Part of a small language model's weights.
Size: 13 layers, MLP 1536 GELU, 30.1M parameters.
Architecture: no position embeddings, tied embeddings, ALiBi.
Training: a variant of Muon for these matrices, 698M tokens.
MLP neurons of a small language model. Each row is named by its layer, matrix (up: input weights) and neuron, and shows model dimensions 144-239. Each number is 50 + 10 x the weight over its row's rms, rounded and kept within 0 to 99.
Before each neuron's rows, "fires after" lists the tokens most often just before its 100 highest values on Wikipedia text that the model never trained on.

fires after: " |", "|", ";", "G"
L4.up861:37 47 40 52 51 55 56 53 55 50 56 59 39 45 48 45 53 59 58 66 61 61 62 37 44 48 60 47 75 57 26 50 55 37 69 68 43 43 62 45 63 59 45 68 61 52 44 48 52 58 58 46 52 41 52 56 44 53 50 49 67 35 44 58 51 46 62 38 63 45 35 48 59 45 67 47 59 57 39 47 40 41 47 47 54 45 63 43 46 51 49 56 25 52 53 61

fires after: " as"
L5.up92:62 39 45 63 43 49 59 38 62 60 59 48 64 50 62 41 54 49 44 57 55 53 58 46 43 56 61 32 50 43 38 38 70 58 37 53 49 49 56 58 52 42 43 37 60 67 61 41 48 41 63 47 53 51 38 37 37 52 47 50 37 45 49 42 55 50 36 59 57 67 50 71 43 44 57 36 41 59 39 59 60 61 24 48 46 40 44 74 50 25 37 61 29 74 60 46

fires after: " |", "–", " No"
L6.up1101:60 52 43 48 54 51 58 25 62 58 49 54 31 59 50 54 39 55 64 62 66 35 36 62 54 63 61 39 66 50 60 55 32 40 40 50 57 46 36 35 20 39 53 57 32 57 35 40 53 44 55 34 48 54 55 60 49 63 59 55 48 45 58 57 44 40 52 55 46 59 52 49 53 52 58 46 57 42 24 59 55 66 40 60 51 45 63 60 51 68 63 29 52 52 49 43

fires after: " in", "19", "20", "18"
L4.up1022:38 33 50 55 52 50 47 56 44 42 56 43 57 45 45 50 46 57 50 34 46 56 59 52 49 55 36 41 43 44 63 45 52 46 45 44 54 41 41 32 51 44 43 37 38 51 63 44 56 25 40 50 55 61 45 44 40 62 71 39 46 32 54 58 33 41 62 48 61 67 44 41 55 23 47 43 36 31 65 66 49 55 33 46 30 41 54 49 51 63 31 45 40 68 57 46

fires after: " |\n", " |", " ", " de"
L6.up567:42 47 63 41 37 55 49 55 72 42 34 48 55 35 40 55 47 63 32 33 40 51 46 60 44 51 58 32 51 56 51 44 38 55 48 50 50 37 42 56 31 62 53 58 39 40 51 38 30 48 54 42 55 44 58 63 62 64 34 45 50 50 37 64 45 60 49 47 65 45 44 37 27 56 47 58 51 55 58 55 41 52 51 46 50 36 32 42 60 74 53 53 55 48 46 51

fires after: " |", ",", "|", " South", " the", " in"
L5.up1382:38 50 61 44 40 47 69 35 67 54 37 54 39 39 45 51 59 63 56 50 51 44 40 48 45 43 49 38 46 50 39 35 38 53 49 51 59 38 64 46 54 48 65 35 55 38 59 54 61 59 61 46 62 51 43 53 47 62 42 62 42 55 48 41 66 52 59 57 46 43 54 63 61 36 52 52 66 45 58 49 42 27 54 51 52 64 42 51 43 45 43 47 38 54 54 56

fires after: " ", " County"
L5.up887:59 65 60 46 40 52 69 50 51 63 60 57 45 58 49 39 39 52 48 55 64 59 32 59 75 39 50 43 54 70 63 52 54 41 33 53 39 50 48 46 62 40 54 50 32 49 40 26 48 53 51 37 55 49 52 48 37 45 39 64 45 47 42 70 49 53 34 62 53 61 32 57 44 34 50 48 43 48 71 48 55 50 50 45 24 72 52 51 38 53 46 45 42 50 53 44

fires after: " |", " (", " .", "|"
L7.up890:49 66 55 48 54 54 42 52 51 47 40 63 45 56 56 63 63 46 70 57 32 46 59 63 36 62 53 49 55 48 63 33 38 58 69 76 30 36 44 55 41 49 72 57 58 51 61 41 42 65 62 46 33 41 52 34 64 54 41 69 28 51 52 39 53 47 52 48 50 46 60 53 36 42 49 43 53 55 55 54 62 48 67 34 57 40 41 34 66 61 42 52 29 63 68 58

fires after: " the", " The", "3", " Vice", "2"
L4.up223:48 57 57 40 37 64 47 59 39 59 59 43 46 59 58 44 47 44 49 53 47 45 52 52 37 53 57 42 56 36 54 83 55 43 53 44 31 56 50 58 35 37 60 45 46 48 52 52 45 18 53 34 58 57 51 41 44 43 62 51 72 41 41 42 44 58 53 50 59 47 55 48 44 56 43 40 76 50 50 45 22 51 54 52 25 40 40 39 59 45 42 46 52 44 47 58

fires after: " \"", "eb", " ", "-", "|", "ür"
L4.up1530:45 48 50 36 56 49 62 47 50 39 49 52 62 54 56 48 47 47 44 55 45 46 57 62 66 53 35 45 49 54 73 55 61 50 45 50 43 67 63 66 56 42 57 61 68 49 59 45 62 54 46 61 52 34 48 36 59 61 59 44 38 67 50 66 59 54 22 50 47 53 55 38 37 48 48 64 46 40 56 66 44 53 37 46 53 51 69 60 42 58 74 50 59 55 64 49

fires after: " |", "–"
L6.up904:49 68 74 46 57 52 62 32 43 50 48 51 46 61 39 38 47 63 62 44 68 33 51 52 44 52 65 49 58 36 40 57 42 69 35 52 43 50 47 47 49 41 49 42 55 53 47 72 52 32 24 50 46 66 55 39 58 71 50 70 43 54 51 62 50 59 47 48 50 61 51 58 41 49 55 54 25 48 50 49 42 68 27 65 41 35 61 62 53 48 54 59 66 46 62 55

fires after: " ", " |"
L6.up1049:55 39 47 41 63 63 57 43 60 49 46 53 29 50 54 60 52 58 63 43 49 38 47 66 40 49 60 48 35 53 45 42 43 39 42 45 64 42 54 44 50 45 65 60 56 54 51 61 40 42 48 43 42 67 57 69 31 62 49 33 73 49 55 29 45 50 49 44 40 56 53 45 55 36 67 53 33 51 49 48 36 50 34 35 58 51 59 60 53 42 54 36 58 36 42 46

fires after: " ", ".\n\n", " $", " a"
L6.up7:39 50 56 36 58 43 61 67 49 61 57 65 59 55 64 76 47 59 58 52 55 22 30 51 50 52 47 61 54 54 52 53 46 47 22 53 59 57 50 54 40 42 55 58 52 36 44 38 57 34 44 39 51 64 40 42 42 47 50 58 42 57 43 47 50 47 46 45 51 52 48 45 53 44 42 42 44 49 58 58 59 56 55 52 61 47 52 44 28 36 45 44 64 49 37 35

fires after: " as", " a", " an"
L4.up463:50 36 51 61 45 34 62 32 60 51 44 55 55 49 48 63 59 44 57 48 48 51 44 28 45 41 55 53 39 34 49 45 53 63 39 34 62 39 32 48 66 62 50 71 51 50 61 62 38 63 50 57 42 51 53 26 38 69 38 46 45 49 62 36 53 54 42 55 57 32 55 42 70 41 49 53 67 48 79 73 49 42 40 40 50 39 44 63 66 35 53 56 47 55 32 40

fires after: "20", "18", "19", " ", " –", " to"
L4.up848:47 59 59 62 52 61 64 47 52 41 54 48 74 37 62 53 54 43 55 53 32 65 50 30 49 43 56 62 49 57 51 59 37 39 62 64 51 32 37 41 39 37 44 53 41 47 44 30 54 60 47 45 47 63 54 39 47 70 42 62 59 44 54 63 46 68 58 52 48 28 44 56 52 59 64 44 53 39 51 55 57 68 80 50 56 70 41 61 56 45 35 45 59 50 56 39

fires after: "3", "4", "2", "1", "5"
L6.up1377:44 51 48 54 37 55 38 57 53 60 59 45 37 61 47 55 48 61 45 41 52 56 50 75 63 46 36 57 47 60 61 46 50 42 52 55 53 51 58 43 37 39 45 49 65 53 44 54 55 46 53 50 57 54 55 44 47 55 49 57 63 48 51 57 46 41 32 45 44 49 62 53 49 69 51 47 41 60 51 36 40 53 48 45 36 60 39 41 45 55 43 31 54 63 33 49

fires after: "|", " |"
L4.up513:61 30 57 62 59 28 51 49 60 32 56 37 55 49 49 45 54 43 63 46 49 42 57 38 55 60 62 13 62 57 41 37 56 61 56 60 51 31 51 53 47 63 60 63 40 57 59 56 43 61 52 44 59 34 48 60 50 64 48 62 47 59 46 57 57 46 59 56 49 41 38 34 56 37 51 52 56 56 67 45 60 44 44 43 38 54 64 54 50 49 57 53 44 44 50 65

fires after: " ", "|", " |", "\n"
L7.up376:53 37 66 46 45 40 47 40 59 50 32 67 35 56 46 73 45 47 45 56 44 63 56 43 46 51 43 67 65 35 64 31 71 52 53 39 49 50 42 65 38 50 41 59 32 42 45 53 37 32 38 61 61 42 45 48 54 63 43 48 33 67 57 57 62 51 55 49 38 59 50 52 44 53 50 48 57 45 51 43 51 43 55 62 50 65 58 42 42 45 44 49 53 47 62 46

fires after: " ", ".\n\n", " the"
L7.up733:50 48 52 68 75 47 51 55 47 38 58 45 37 41 55 54 40 64 42 47 48 64 45 49 53 37 52 66 57 54 63 63 41 48 54 44 47 46 62 59 34 46 47 38 52 61 51 64 72 35 54 52 36 45 45 64 42 47 34 56 69 43 58 38 53 49 53 51 60 49 50 45 50 57 51 50 44 51 39 45 43 46 50 60 41 49 50 42 42 54 61 56 31 62 67 52

fires after: " ", "10", " $", "20"
L4.up226:64 76 66 34 49 55 41 48 49 71 58 41 56 53 58 57 44 53 52 43 44 41 53 70 47 50 53 67 47 46 46 46 46 54 45 52 55 63 65 63 53 51 48 40 51 49 51 27 57 58 51 56 65 58 42 44 39 54 32 48 49 43 46 46 40 38 52 41 57 39 35 44 42 36 56 65 54 49 53 51 64 48 50 62 47 40 49 57 42 60 57 24 59 53 43 32

fires after: " ", " |", ".\n\n", "==\n"
L7.up172:49 54 65 50 48 54 47 31 47 55 45 56 44 48 50 52 32 59 61 29 58 60 23 46 46 51 54 48 70 44 55 38 57 45 53 48 46 38 47 51 47 36 57 61 51 32 48 52 60 39 35 20 49 33 51 62 32 36 31 50 55 49 50 45 65 55 51 56 56 59 46 49 60 51 50 29 49 55 48 35 68 59 51 47 40 43 52 53 57 54 46 64 24 42 44 57

fires after: " the", " The", " of", " this"
L6.up617:45 34 47 53 58 69 50 36 48 40 50 40 38 56 62 49 44 69 56 57 52 52 73 54 50 53 32 52 44 41 84 52 51 60 49 60 46 46 26 32 43 61 37 43 42 45 42 57 40 47 38 61 45 53 65 54 50 45 49 61 59 38 51 44 44 49 58 50 39 53 41 61 60 41 70 43 45 61 50 48 45 60 52 40 69 41 67 42 40 56 41 45 36 46 57 53

fires after: "|", "\n", " ", " This", " this", " These"
L5.up1489:57 51 68 57 65 56 54 67 46 47 42 57 51 50 37 57 50 60 52 46 65 46 60 42 50 49 51 51 55 52 60 54 28 51 47 42 72 47 49 47 32 48 44 29 50 57 48 69 53 64 39 41 67 60 62 34 46 59 55 68 56 50 49 69 53 42 49 68 39 32 47 48 65 38 53 39 48 60 41 45 47 33 59 52 50 58 58 34 33 53 40 39 41 44 44 60

fires after: " the", " a", " The"
L4.up613:48 59 56 50 37 27 57 34 45 34 67 43 42 47 37 39 52 55 35 52 47 63 54 38 48 46 41 58 43 32 40 69 66 58 46 45 60 50 53 44 46 38 49 44 54 50 54 50 56 59 40 34 54 53 43 41 53 40 31 68 42 39 60 47 70 49 53 53 40 64 61 35 58 32 54 44 54 45 44 44 69 53 41 47 60 20 44 60 26 27 40 52 51 49 46 52

fires after: "C", " c", " was", " C", "-C"
L4.up1490:40 29 26 62 47 59 41 55 53 60 38 57 62 55 61 58 36 53 46 43 46 43 68 46 26 47 52 71 52 48 49 53 74 23 40 52 48 46 48 45 47 78 59 46 47 46 65 41 52 63 34 52 57 40 55 51 63 74 64 76 43 48 42 45 44 64 45 55 37 24 42 36 58 45 68 53 56 65 42 55 49 54 52 60 51 42 54 46 50 57 56 49 53 64 49 35

fires after: "19", "20", " ", "18", " |"
L5.up1459:46 64 51 41 40 51 51 48 70 44 46 44 58 58 48 63 56 53 54 63 40 45 59 58 47 46 45 61 48 31 66 56 38 53 38 48 38 45 55 55 40 38 67 45 60 48 44 52 66 59 45 45 53 45 57 44 41 61 57 49 45 58 46 48 42 63 57 56 57 52 60 48 50 52 42 60 42 54 50 57 59 67 60 64 44 68 43 40 44 55 53 43 61 45 48 54

fires after: ":", " |", ","
L5.up256:45 49 43 40 57 38 63 48 59 39 25 25 57 42 49 49 61 71 64 36 58 54 63 42 78 49 45 42 63 46 56 54 39 39 48 64 57 41 38 36 42 57 46 49 36 44 45 52 65 50 64 52 34 52 61 55 51 38 64 69 43 46 37 50 39 53 63 47 42 43 43 46 59 48 39 49 63 62 46 42 44 47 50 58 49 61 45 44 32 39 49 40 58 43 57 63

fires after: ",", " that", " which"
L5.up1395:52 29 43 50 55 54 53 29 61 68 56 32 43 49 38 45 55 56 54 37 57 44 50 29 67 73 44 58 55 61 39 60 53 77 64 55 38 59 42 44 42 46 42 40 37 54 48 43 45 61 51 59 38 50 46 46 38 57 47 58 33 69 53 64 64 52 48 58 37 38 51 55 44 41 57 33 65 43 63 53 49 62 55 46 49 35 37 63 33 57 37 36 52 59 64 65

fires after: " ", "–", " a"
L7.up119:53 29 56 39 61 56 46 42 65 37 41 55 55 66 54 62 70 62 60 44 46 57 40 53 54 54 50 54 46 53 63 49 36 44 61 63 47 54 40 56 35 55 45 52 55 44 60 38 48 31 40 55 47 59 21 45 52 59 42 59 59 36 38 46 60 40 40 57 56 49 42 37 60 52 54 49 40 35 55 64 66 43 46 48 65 51 26 67 56 38 50 20 63 51 64 46

fires after: " the", " The", " this", " of", " This"
L4.up734:45 32 68 55 40 60 47 35 50 38 37 55 41 41 39 51 40 56 67 47 46 66 66 63 46 51 56 42 54 53 73 56 70 58 62 58 61 39 60 29 50 43 38 62 38 43 45 57 48 52 53 41 49 44 43 27 44 64 44 59 45 39 45 35 47 56 51 47 61 44 45 41 53 37 72 41 40 62 48 52 53 57 62 48 52 33 63 38 52 39 51 54 48 57 54 56

fires after: ".", " as", " a", ",", " In"
L6.up126:48 41 46 50 45 59 57 66 79 58 47 52 50 36 62 37 52 67 72 43 43 53 48 49 44 36 61 54 42 56 55 49 39 48 60 46 45 51 46 62 40 63 56 53 47 59 44 32 40 50 51 37 61 56 40 45 52 70 40 67 53 52 42 57 55 51 65 42 57 57 54 52 63 72 61 52 47 47 51 80 41 52 63 54 55 40 37 55 51 41 51 49 48 49 51 45

fires after: " ", " over", " than", " about", " to"
L7.up1152:56 49 46 46 60 62 56 59 56 51 37 49 49 55 41 43 35 61 29 42 57 35 56 55 52 52 72 56 41 48 48 44 47 34 43 49 44 73 21 61 73 42 39 44 38 45 49 29 47 39 43 39 71 63 50 53 61 46 58 60 37 56 57 50 57 49 72 47 67 52 32 40 43 47 32 58 32 49 52 51 54 46 54 69 45 48 48 49 48 51 56 39 55 49 43 41

fires after: " ", " |", "|"
L6.up613:43 44 76 47 70 31 52 56 62 46 48 68 53 44 46 50 48 68 66 29 44 42 38 70 48 37 51 44 41 52 41 54 42 38 52 58 63 47 63 69 59 55 58 64 31 56 53 52 43 41 65 45 47 55 68 51 42 64 66 50 51 62 52 65 42 47 74 46 53 49 42 39 56 46 53 40 58 44 55 57 43 51 28 59 59 37 51 56 41 51 48 48 43 49 31 62

fires after: " ", " D", " |"
L5.up1152:22 59 56 38 45 56 51 54 53 70 65 54 66 53 36 59 38 55 41 35 57 63 35 59 51 53 90 39 37 40 42 65 53 39 44 52 52 50 45 56 61 42 43 34 38 50 41 53 38 50 56 41 36 51 46 59 63 59 48 41 27 48 44 57 41 56 47 48 45 49 41 56 52 45 49 56 29 43 56 53 48 42 52 43 39 50 53 56 47 47 64 51 53 39 49 45

fires after: " the", " ", " The"
L6.up1121:52 66 47 38 45 70 42 60 53 48 28 47 48 58 38 58 42 75 27 39 42 55 47 50 68 41 49 64 58 55 52 59 60 47 39 44 36 55 37 38 32 43 60 54 47 44 64 61 55 42 35 47 57 53 40 47 41 50 48 64 41 49 71 51 59 74 52 51 34 40 49 51 44 50 39 53 41 47 35 60 51 44 47 56 59 46 52 53 44 56 53 55 45 51 54 53

fires after: " ", "20", ":", "19", "|"
L4.up844:45 31 53 48 75 62 56 39 38 30 46 47 47 45 44 63 49 64 66 44 54 53 50 62 35 48 54 45 54 50 44 55 58 50 57 49 44 44 69 58 63 38 42 57 57 50 33 42 41 55 54 40 45 67 42 58 48 44 41 57 46 36 41 39 32 57 70 63 59 55 52 51 55 46 45 34 39 55 56 44 71 57 50 50 48 29 57 48 44 61 56 58 57 65 42 64

fires after: " ", ".", ".\n\n", " (", "|"
L6.up1485:48 37 49 60 50 42 52 56 37 37 54 39 37 44 39 45 69 55 53 48 59 66 43 44 60 51 52 48 52 60 41 50 55 63 51 47 56 54 50 53 49 44 54 44 58 52 70 37 46 40 48 33 43 60 65 66 44 43 31 66 53 52 45 52 44 44 28 35 57 51 52 63 58 32 52 63 51 45 43 59 48 52 51 53 42 54 50 58 50 56 50 43 40 57 49 48

fires after: " |", " .", " -"
L5.up859:43 53 60 60 47 47 55 28 42 50 48 71 37 34 42 36 43 80 62 51 43 54 64 49 56 41 55 60 54 67 59 51 43 60 56 33 62 45 56 50 47 49 47 40 66 53 51 46 36 50 70 40 54 51 55 21 38 51 49 63 50 48 43 61 40 50 60 51 49 64 36 37 28 56 47 36 61 43 52 46 50 73 44 52 52 52 64 42 48 47 48 53 45 50 59 61

fires after: " ", ":", " ("
L7.up452:47 56 42 33 45 47 47 66 45 49 61 34 32 55 60 65 49 56 43 56 39 47 60 51 48 28 67 43 46 53 54 63 54 52 49 49 34 37 36 53 47 39 54 51 39 57 49 43 56 55 47 56 48 50 48 49 33 63 55 43 49 23 58 50 51 51 34 41 57 53 62 60 57 50 57 58 70 40 52 53 55 48 58 62 73 42 49 53 55 68 52 25 25 28 62 38

fires after: " at", " At", "At", " from", " to"
L6.up87:59 57 55 61 67 56 51 54 59 44 53 44 61 39 52 44 24 45 57 46 49 45 41 63 38 46 50 37 42 34 42 36 48 59 41 45 59 39 56 57 44 59 59 24 36 58 47 65 48 50 72 45 44 46 51 48 59 34 30 72 52 60 58 40 37 55 50 57 55 56 40 20 46 44 41 52 46 63 40 65 59 60 47 54 45 51 56 47 49 40 76 26 56 47 52 62

fires after: " ", " (", "-", " his", "–"
L5.up982:71 43 49 39 51 24 48 50 68 72 63 44 55 56 44 54 49 46 48 58 50 49 49 57 39 54 47 55 55 20 48 61 42 43 32 57 61 47 49 51 66 49 40 33 57 41 56 45 54 40 59 58 45 55 47 47 57 60 47 48 57 63 71 45 43 45 43 38 50 45 52 62 52 39 54 59 74 54 51 58 66 59 59 55 55 49 52 50 42 51 57 48 45 52 50 55

fires after: " ", " his", "'s", "-"
L5.up493:58 41 61 54 30 51 51 53 44 39 50 53 75 39 56 49 51 36 60 46 46 43 42 23 50 46 65 59 55 21 37 57 50 45 62 45 35 34 51 52 41 39 62 46 60 50 41 60 47 39 38 54 49 52 32 67 45 45 40 55 39 55 45 61 49 47 33 43 48 49 38 52 42 44 36 45 48 47 52 61 54 46 42 35 42 54 46 57 46 41 47 43 37 66 29 42

fires after: "19", "20", " Women", "–"
L5.up96:26 58 60 48 61 49 51 38 45 45 59 47 63 39 45 24 43 38 51 33 65 48 60 47 54 26 47 66 57 46 51 34 36 61 54 55 40 44 58 60 52 45 43 52 50 52 48 57 37 51 58 39 46 63 37 54 41 51 55 54 34 38 48 65 48 62 59 40 62 37 38 48 40 47 42 59 65 59 66 57 31 44 64 51 40 45 41 60 28 56 49 50 45 51 63 58

fires after: ".", "\n\n", ".\n\n", "1", "\n"
L5.up446:38 50 40 51 49 46 56 49 46 41 48 42 47 46 66 59 65 44 50 52 55 62 43 47 43 46 47 49 32 51 64 27 50 52 67 46 59 39 73 60 46 33 48 42 44 43 48 56 39 46 43 54 35 50 55 47 37 60 63 54 58 43 56 52 38 43 50 47 64 53 41 33 44 33 48 30 70 57 60 47 50 53 39 50 23 40 36 45 57 47 31 59 45 37 63 51

fires after: " ", ".", " to"
L6.up1145:34 59 56 54 64 44 48 56 61 55 54 64 45 55 56 61 44 58 70 61 43 47 32 65 42 66 62 45 63 44 50 57 44 45 60 45 49 60 47 37 53 55 49 73 51 49 46 45 42 36 46 43 42 62 50 59 39 61 34 53 51 35 59 47 51 63 32 51 34 43 63 54 70 36 45 66 41 44 51 35 55 40 48 56 48 52 57 59 50 62 33 51 64 54 50 48

fires after: " and", " ", " or"
L4.up1385:39 45 51 62 44 36 52 55 53 65 45 43 45 41 44 35 67 51 53 61 56 56 43 53 49 37 69 50 59 37 40 72 35 66 62 60 60 48 52 44 39 59 65 51 46 63 34 61 60 46 71 45 45 37 41 54 30 38 50 54 47 64 62 37 50 42 55 42 67 45 48 57 47 43 30 67 34 57 38 53 57 56 56 43 43 62 61 54 47 56 41 36 50 48 58 32

fires after: " |", " ", "BL"
L4.up396:62 64 40 44 60 50 50 56 28 57 49 64 39 62 30 55 32 50 45 69 44 66 39 76 65 32 65 53 57 50 58 37 22 63 68 39 34 43 54 47 52 38 49 54 32 45 61 40 53 54 58 25 51 55 61 47 45 56 80 57 50 56 39 49 47 45 45 52 49 80 32 55 67 50 57 54 48 55 40 45 35 53 61 53 48 74 38 52 43 45 44 48 39 62 62 63

fires after: " "
L5.up1085:40 66 55 41 48 48 62 57 33 52 53 57 75 34 50 49 58 31 58 49 53 40 32 60 62 52 58 63 48 49 48 49 55 47 47 45 47 49 57 28 49 36 41 37 56 61 43 50 56 38 63 53 31 45 47 41 52 56 64 27 41 44 66 50 57 30 49 41 70 37 26 46 60 67 53 56 46 55 57 51 59 49 61 45 55 67 54 45 50 33 46 45 58 48 48 44

fires after: " ", " |", "–", "^{(", " the"
L7.up335:50 54 60 50 51 76 46 51 59 44 37 49 29 58 51 54 57 46 59 42 54 31 52 59 40 59 48 40 63 33 45 41 58 58 39 40 40 37 38 36 56 55 58 47 65 64 35 36 53 22 50 43 32 53 66 54 55 48 40 48 59 45 49 42 41 71 44 48 39 52 53 44 69 46 46 48 53 69 43 51 50 51 41 48 69 55 41 35 57 47 55 39 55 50 41 62

fires after: " the", " St", " st"
L4.up1029:54 53 31 66 61 51 47 49 52 45 56 48 50 40 44 54 49 54 58 46 36 60 40 50 61 56 44 50 47 47 56 49 34 62 64 63 65 62 50 36 52 60 42 55 59 59 37 31 55 69 46 42 61 43 56 57 59 45 42 54 61 56 32 46 48 50 69 54 48 40 41 53 75 44 56 60 44 50 50 57 54 59 46 56 68 56 37 48 37 51 48 40 53 55 51 65

fires after: " ", " ("
L4.up1223:54 62 57 45 31 68 55 50 59 61 62 48 72 45 46 34 40 59 52 33 37 47 40 53 45 52 65 61 40 55 48 52 41 59 66 51 59 60 43 64 43 43 65 40 62 46 51 26 48 35 54 28 47 43 57 60 36 63 31 44 55 33 57 45 42 70 66 46 35 33 33 48 43 67 57 57 60 42 38 57 67 45 57 52 53 58 21 45 44 45 60 49 56 49 51 52

fires after: "."
L4.up920:54 46 54 39 68 44 63 66 45 55 52 55 57 54 48 58 53 42 52 72 53 51 48 51 54 44 40 47 62 40 50 50 65 45 55 64 44 43 53 38 72 61 61 42 45 30 47 62 41 55 49 60 39 43 66 59 43 34 48 52 52 42 47 49 59 62 36 50 57 38 62 51 70 57 45 58 60 50 59 55 47 43 51 64 40 53 56 64 55 57 41 44 58 47 50 39

fires after: ",", " New", " in", " de"
L4.up126:45 54 42 43 46 44 53 55 65 60 49 46 35 43 68 44 49 48 61 52 51 40 30 31 52 51 40 60 57 52 49 47 61 65 47 48 33 50 57 48 45 59 48 52 65 59 57 30 55 59 59 26 60 48 49 44 67 61 64 54 41 55 54 57 59 41 46 41 57 50 49 60 63 66 55 53 43 58 51 67 36 62 62 35 36 49 31 70 44 42 57 66 42 59 43 68

fires after: " ", "–", " to", " \"", "-"
L5.up772:63 28 48 48 36 49 33 72 33 38 56 61 40 37 57 52 37 48 39 30 51 37 58 42 38 48 41 40 50 42 54 50 51 57 47 48 50 42 49 52 50 37 37 56 45 46 42 54 61 51 52 39 63 62 37 46 43 56 51 45 35 49 80 44 68 57 47 44 37 44 37 53 40 58 48 65 53 43 33 45 44 64 55 37 41 51 47 62 39 39 46 42 51 40 69 46

fires after: " ", ".", " a"
L7.up1380:54 42 51 40 38 60 46 29 45 62 45 46 62 58 34 76 65 50 41 49 51 55 55 41 44 31 56 64 54 52 54 54 54 55 51 42 50 58 45 40 64 51 50 43 53 44 50 47 61 49 48 52 48 55 41 55 40 50 48 56 56 62 30 48 39 63 44 57 52 56 44 45 57 51 64 49 45 66 57 74 63 45 50 55 52 50 47 50 55 42 49 56 31 54 43 38

fires after: " the", " "
L7.up407:58 51 44 46 59 38 50 54 65 73 60 63 65 53 63 52 52 57 64 51 56 51 40 66 62 57 50 71 58 64 43 42 72 70 73 55 64 41 54 50 58 47 48 56 51 46 50 55 54 34 52 44 58 39 55 50 45 62 49 40 61 56 49 45 57 50 76 48 27 46 43 59 45 52 48 55 48 52 44 67 52 50 57 53 61 56 55 44 48 64 54 38 47 45 65 54

fires after: " |", ":", " –", ")", "/", " "
L4.up341:42 59 36 65 40 44 55 42 34 48 39 62 44 36 49 63 67 59 50 38 53 64 42 57 52 45 70 38 45 55 51 46 41 62 51 46 52 71 39 41 51 55 60 61 40 60 58 41 47 57 47 49 41 35 57 42 48 56 38 55 49 49 30 58 63 52 35 34 53 55 47 32 44 39 56 48 78 46 54 50 60 30 46 37 56 25 42 57 48 47 51 43 60 51 59 45

fires after: " ", "19", "18", "20"
L6.up592:41 50 54 42 45 40 59 52 50 54 61 41 75 43 31 50 48 53 61 18 42 48 64 46 45 43 63 66 50 41 43 56 46 63 40 46 51 48 38 69 59 47 51 55 53 60 39 50 43 51 46 56 67 58 60 42 59 50 54 72 53 48 61 57 42 57 41 44 64 41 57 55 61 51 55 49 64 37 58 65 40 56 37 52 39 53 38 45 54 65 42 43 59 43 53 63

fires after: ".", ",", ".\n\n", " |"
L4.up1445:50 36 59 44 54 56 48 62 64 50 33 59 42 43 53 56 49 51 60 46 66 53 56 48 45 47 44 50 43 67 49 48 48 52 47 41 58 62 73 54 20 57 43 37 56 60 53 41 44 48 47 35 48 62 37 58 51 46 60 59 57 37 61 54 47 49 58 49 58 37 54 46 52 45 47 44 53 49 58 60 39 57 61 57 54 37 24 51 42 65 57 53 48 60 50 40